{"n_layer": 13, "d_model": 320, "n_head": 5, "n_kv_head": 5, "head_dim": 64, "d_mlp": 1280, "vocab_size": 8192, "activation": "gelu", "norm": "layernorm", "norm_place": "pre", "norm_eps": 1e-06, "positions": "rope", "rope_base": 3240.0, "rope_fraction": 0.25, "qk_norm": false, "attn_scale": 0.125, "bias": "all", "tie_embeddings": false, "parallel_block": true, "init": "uniform", "init_std_qkv": 0.0258, "init_std_o": 0.0, "init_std_up": 0.0258, "init_std_down": 0.0, "init_mimetic": 0.5, "optimizer": "muon", "lr": 0.00949, "lr_mult_o": 3.0, "lr_mult_down": 2.0, "beta1": 0.9, "lr_head": 0.00575, "grad_clip": 2.0, "warmup_steps": 200, "schedule": "wsd", "decay_fraction": 0.384, "decay_shape": "linear", "final_lr_fraction": 0.0, "batch_tokens": 65536, "seq_len": 768, "doc_mask": true, "train_tokens": 380400000, "steps": 5805, "dataset": "wikipedia_en"}
MLP neurons of a small language model. Each row is named by its layer, matrix (up: input weights) and neuron, and shows model dimensions 16-143. Each number is 500 + 25 x the weight over its row's rms, rounded and kept within 0 to 999. Numbers have three digits each.
Before each neuron's rows, "fires in" lists the words (lower case) most often at its 100 highest values on Wikipedia text that the model never trained on.

fires in: "which", "that"
L2.up949:508545547472460492522550508499518506508510573508526520452516504514484490513530450499537527478525491557539511535479526441523466526496547503478526504528512452479474506490482519519515487522492500499483461508492532495489499492471549500498515523475487490493533487521526519484463495512498502484507485524504537466490520548517509501501503512465516526513504544487546465455521523505508495486457

fires in: "which", "it", "she", "they", "who", "he"
L6.up890:519520528472509499487494512521509494505481511513487488505518503518508496498465496479492502510533500513512500519482514504454431524453535482472523508493484526481481518458473521511529482504512477503480497521525535527494512482498483502505466530465513504489490490534534472514476451490491508516517521545560491489481504499503498480537510501505529494515497464444536470449476497531569482494495

fires in: "with", "for", "on", "in", "by"
L3.up63:525543442490493493521437480493484502498534511474472487488518527507524516517500564524493511528479526520536481521527500533519511467520474470505473467504465470468498461526568522509473460491489493488506502463539554501476481481503487490522545519468484539493516500515522489462477509455453513532490466486473508499489474503547512504507505509509526502477506476490489520492505497526528490480521

fires in: "from", "of", "period", "years"
L3.up1023:537500555478468510522473518500555516497488507462478505534503506501487509501523522471497506536503481516494503493519500500518500491510484494521510505480473476514475536544514518514528488538533529477492527518527531483452472489452501524533518523527467517468563467479469494523481479535453485467502485526499524487487501561508501529483469485509470515520474530516554535520523487535498481502499

fires in: "and", "to", "more", "most", "in", "for"
L9.up982:500571439496506529514457498504486472470501545461476506516470480514465526523521509491546469467485527526453499475497506486533523483484504508503474483506506516514531526569529479463452504532480494521486471476503491488500497537519499522530493464472544463501535510478503495474501497495492508500524470424537532489478516529493471507500528480514502489490468503445537507490501499495513444474474

fires in: "all"
L3.up369:506481521515489467500470483493502512500522490500459501496519480541535484470515505445515527491493444512520492512507500555512473503507484514501512516497521536460472517509527517487502519478487468513465538489509499485459526497535512565552509474491532501498501518504501518470489474521450453488488466494490506523484506535486532519481506475510510520493529475499528467518501472537489500530520

fires in: "one", "who", "what", "he", "player"
L6.up149:498477482504442481523486467487490463489511504521539469495487569539478501521526502499481486475496479532524473479461492488524454479484439500488478491516494516502516521497486475470491535495437481525522507500504509539445459499519555495515469501519503529467486498563529500542514490473516477507520502540511497499468481499532510496486466519524487458488505489476497436440505499506513474475509

fires in: "in", "of", "for", "on", "from"
L9.up779:455519492470487452528455504541527544468501468519483515517473525492487527506498499470539509499533547475480470509458471484498507491455483495504504539494486519474473496517491459483509542529519517546510527474503536509538447499475518527530508480490503511522481497514491495535499508481506463489484490514504515479497459515506510536507478542536506495519491521516507494519512524578477505475490

fires in: "when", "until", "january", "so", "since", "if"
L2.up1029:524506529504498512516472532540515474495515518478537474550545485486478478510524545500524493471534489514519491500536479504464459530468487452502459513518445548514467515521479477514526483495587498515503477522492468443495499501507472504524505443486514481511474501510500516494462556500479506495469497528523476523516526440507529511531514534503453509523529477490514473523538464486515468509524

fires in: "s", "personal", "own"
L2.up652:512516522512504545495476459467490479550516479545490566506568542506515481525515495489504487540533502577528479482458463467492510471522508570455486484508474503512504507470484525490547480485535542515491469513538514507478521506504447468517509502523504541462440478517502482490458523511514521512490520491479509497512490468495537501505507530469507474498521532521488506488511508473457520472492

fires in: "of", "all"
L3.up181:500520508487512511517476505532527509517478517486481514499532520519542517495500468522538524493508474527493475505531490482512488509529495475513461467524478478481471491523461536499524505479516502531459465528472467498497502512480552543498468465481529472500483521507490529476474512483467519499518466475504474545455510504423491505493541528479486504483587491513493498522544523517528458490516

fires in: "of", "over", "in", "by", "on", "up"
L4.up470:472505481532474495456502476468500498492502490460463484503503525473493512472490480473460498500486478516509476521477492546519527499470489489518431502537497529486551507495472549500480549469483491455447524512528461505536495520489492477475446504518462477520510496545509507490457581494551510510526509467448500514486498506538497474503497517502528463434493514481530508514473482488490480517483

fires in: "that", "she", "which", "it"
L6.up914:529507476471458479486508509480488457449462495524538506485524507545485503512457503489460534492525484526499540476504451502520473536491534479479557490511486535497507494483479513522463473527519498522457527504483517513465491511492495508537505540505474485513528487515504528494500501502528451523495527524474490471501504506533489551476548493497491558455504471535514503481488518521532509512476

fires in: "who", "joseph", "votes", "charles", "james", "which"
L2.up732:531509545479484484473447487488494498472511492472457501532538452520479485497478499479494523515535507519527524534533516544501507492526522502511554499478524490541513476479502483537488461494485525497470502558499516493498432501477502549535502470479509504487508515527473483521536538505480498489495451486505489507479501526530499527519542514479500507484563480543529515501493520472469486470480

fires in: "more", "most", "further", "much", "better"
L3.up171:476476506511525536515475511544487507526465442483503506480527474472492450472510511510499510532491498499509466533491482502482420475506511534513495542490480512492501481515528523539473561526528472516481520543512518521465467464496472502463477473495523516511518469441477520481479495461470510500500553507530491490524523515487493523506517482486479491507473499510532561491491509473536527513499

fires in: "of", "to", "may", "would", "median"
L4.up587:504532501507440517510490421509521498482524449528502538475503484509469487480476542503506538537463514519496512512445446463508492487466493556519518496529483497532523513507489479482534459521546484537524499487469514500481469500498483523475556480531483484484523538486491505496513513480487492504486460490485545518507547519492525527553485504557487463517513529478531509529537527491479462481469

fires in: "which", "that", "and"
L6.up985:495525496496488486491549521484499464461466541480504485502523528531521526499496489506522473484526516510514506492491503524508480508511497505513547515513518509469508454483476483549523480504490547470489484510476480511557480483509445573479519496469477495498547508466498502510520529519502516510457474513511478519496496466564493501527516501497528549510496494503523495490504514530524449494519

fires in: "1", "of", "by", "as", "when", "9"
L10.up3:551477494509562467546500569515479462516491487518479501513523485517485515506502477492506525506515549488453509448508515512488422530521495501513504488469492462474487508471525508503497523462503502482498531542494509493512461477478457531511551475525468465540477540526445498506524468476500507511483513535530535467470498473478480547510521465482501502543472544511507507516491463471503524453484

fires in: "of"
L2.up215:531448525521494530540506483517517496500526458521487482494552535532522479482464512486551499538502555502565457524471546493502488510513487547531455516476479465494516517491498535488524485489553486529517469516522490508505478526476429523497544482510500496518516517519521485450519510486503491477470490552506516501518505485475520506478511487538488467515532549514496490521484509521478515484506

fires in: "national", "state", "norfolk", "external", "central"
L3.up442:523516504469492525556512501496474506514481472466480521475511471502515513458508529473508537433491434517550512466507503493497517485517471493512495569534526525509502499497485532523501495525489515507464529510517511520502481492492513495542461515556463478517487509463493505500443480445513528497509511479502490524464514496529456540508525518550485502446494504503516516498508516483494501497509

fires in: "while", "been", "was", "began", "for", "is"
L10.up290:523505481459517512455499495485491538507440493548500497542523515505536492547514505497508513524494495476473473453491466499425501486483490524512525495501529523491502522501515507545507499506510514490468495469471498490538519492475478488560487473531546527557533508515517462532466511523480478506498509478498484471468512494502541514429557416530467478516473538467494484503498462501488481484452

fires in: "more", "better", "little", "best", "component", "y"
L2.up362:501494447505460499493512494557502505516435499500527497483477487487480444491547520500498493522491503525508461500502507444530517534524475484492516498500487520521554525531484531496482549523484477502544496485520499547481523491509506547477540437494479578492462489531529488530481468508468519499492493509483556466508511517463487525529527527471490493493524551499518512451501534492521465453458

fires in: "the", "9", "a", "8", "3", "7"
L6.up972:515464513540469484517523535486505534516484517503490473526473504514534495479487496500492512479503577525512484458538508507473456501544461486536451509488500494462490521517527496475489489502516505512472474518476517510480505478483477461502505495510482519504482490480470532488489476552497480531498493497563505543492526551529498510556460496471484472479518481501512508541508484457527492450504

fires in: "of", "time"
L3.up924:497496510537527538517497522511495505516453487500472491491509528519496501483485499496489489482484528485524475487509480533496501497507476524519534489464489497532485500563511455486496508509500574502490541475524505511482452448524508503532471497482508539523528489477484484521525480554470489533487482488493515521531501483498472505503449475523479481540499558479538498505491505507475490464529

fires in: "and", "they", "he", "that", "she", "who"
L10.up544:488525466505488502481465487504479504503495524480480479526490530534507476473514471492475514466472452489461484474534485497490500512479478534543554494511487534519569484503477497547490510573547540499517502532526475518521474519505471518508518517457550486542491503470473469501496519509500482516467500486518498496502447470494471526485514494467449495494505508454491484502484459524559520483508

fires in: "s"
L2.up175:521503490506515538524491505521489469544489467531505480477482508493475511529507507489464496512545502542501477499492512454489511477495513522478518564499483478499485512500488462531465527503473500492520492518514525517547523520522542492485515468489507487484498501546521485459505528508485532520496540504516486436495506471490513495484473494453577518491513507527485489497482506495512492478449

fires in: "of", "in", "no"
L10.up343:485537478481515515502487541506530492487478501462511489542441477529512486512481507448509492530506502503473512540465467472491507451515529492467484492511489505470528473533511499447511544534536522530529503517487519508489481483502538501518525462549480505513516483517513489492475472494476469502454491509552472504527486486517516532511520497465492475468470544506530518535521493509492491490499

fires in: "national", "royal", "federal", "state", "world"
L3.up1231:514502496464484513517482509455462511503456524483452495535549444529495489514491510455484509492502499504530525503528530531457529490467486527522548527510550509536528491520476489501493526489495496477509512494548463496499471526479539536499496500470532500479508499469559496509458474449449478544483500470468472473513492498495500511466460487496541493499503523524515476516519543462514500475502

fires in: "of", "100", "thirty"
L3.up4:468523534486492527451456516511479513559502495503488511476526472495469446488537450544537514550489474510494469503494520514474518526476527479521487483517514481518502491503480518482480474474468520569494504473478483508504499482449462511559540494462500479582489520522486498481480518530475519466498454504496493488505466499486477481531518505467485479528493520471512459496537498484529513480484

fires in: "they", "there", "we", "that", "it", "he"
L10.up421:538486474497527504428466508509494472467497472439509503440499524510538482535482501560499472495455493484468487477498498507488518519490501523500493449462499510557511496457476524527489519556528518480506481472524462515479498471484519529462513484488479496499493518510486550516511523519539483520512493503500519525481483474532490515486507557475505487461528498547519503462505481489529539508527

fires in: "a", "of", "to", "the"
L6.up952:530443526486480523493519471513501553465475502491501495486541498494539482485524501505490470521510487499529526482490541488463519471532470491522463494527540479479520522514467516474463500483495505449476517494505510459508518525495496505521469452512478506499527538534502490495509478520507514510471503468520502509486497528509517488511507515442473536481516571462530502565490488455501483490528

fires in: "was", "were", "also", "are", "s", "is"
L6.up1252:458515469535530511531520474525486475547469487531493513492493569484537514500506492490558484520485474535499474491490515490539490518518510484494546491505503498493494483473454509451516504462485483551483464489519516533466476488542438497509542513550466504526494518508531507545496477516512443454520523499480497533485481477513503557461508504490489508470530465519489491500488510502463507500498

fires in: "to", "be", "was", "been", "i", "not"
L9.up1193:462549452519514460511483511508503517522461480511492506489521546524495470524552510491497493508461552463477491540511489514508507537516558514505476506550536550463506492512487503492509456514481508517552492529525498483447527524487502509482509502495520517531503495521490495472495490483502441473506535488519470484495524476501533520431529519516475496484490503430524472490490486509492492471498

fires in: "who", "what", "which"
L2.up997:526465511482458494483495493476492456510492508481487542528503477518478473509494469487474519487513520503521494514479462508507478536510509485503547519513539492496498523437471504537489482491500444458532448560482472553534475488502539477503530548484464554479459467531530504519545518520542469488502504468542482460487503510516496483479493497498509425488481473504525499408482490514513529470458

fires in: "which", "that", "who"
L6.up160:482509475502539493493471514514474500517507520490490518502522496499495506458501502499523496496480529518489501547512545503479410492490537501465549471552471469529507478495509513521516535543486514459476526500515439505522482445526483517504505492453546496507536517526504507507469530507531477504490509500498553488502518494500514517491497495478512476536569476497507493502464545482520459508514

fires in: "of"
L2.up85:457480536531473508549452451517468509539518546533509513448557507463515490546484501489444504502521512502523463530451482505509472532458496511499484509532495519438490523487517487524553549507524511518542457522513480485506489475502467518494520483503491462527504510515480483488480515523498514483483485544489472477473510475498519480510466547489548501500509528541497458490486505483513503523482

fires in: "of", "all", "preceded", "out", "over", "in"
L6.up153:535500492487514519500503508447474533495502516460457475476500497512502465506527464498494415540516506498506500490510494497527514530500487468487513511479495544496524503437493524499465506520499511521449518504524498568530485503500523507534517489527500505514516549524511511509483485473524509518492471482508488506503474505468503464506494461514517462499482494518535446466496440492524489519495

fires in: "of", "than", "so", "since", "or", "time"
L2.up282:518498472504496525504485558505536523488492544490542523495495481494491479537550497466515540472498476542516466471533520482484504508504493540537503537512481466487494482481503518534485481452525526494445502525499526453437493478478509525498491505509485485525491487526511560486476495494478489524508475499512538470497497530501494493496477511486496489502506480512550507498537455493479501471500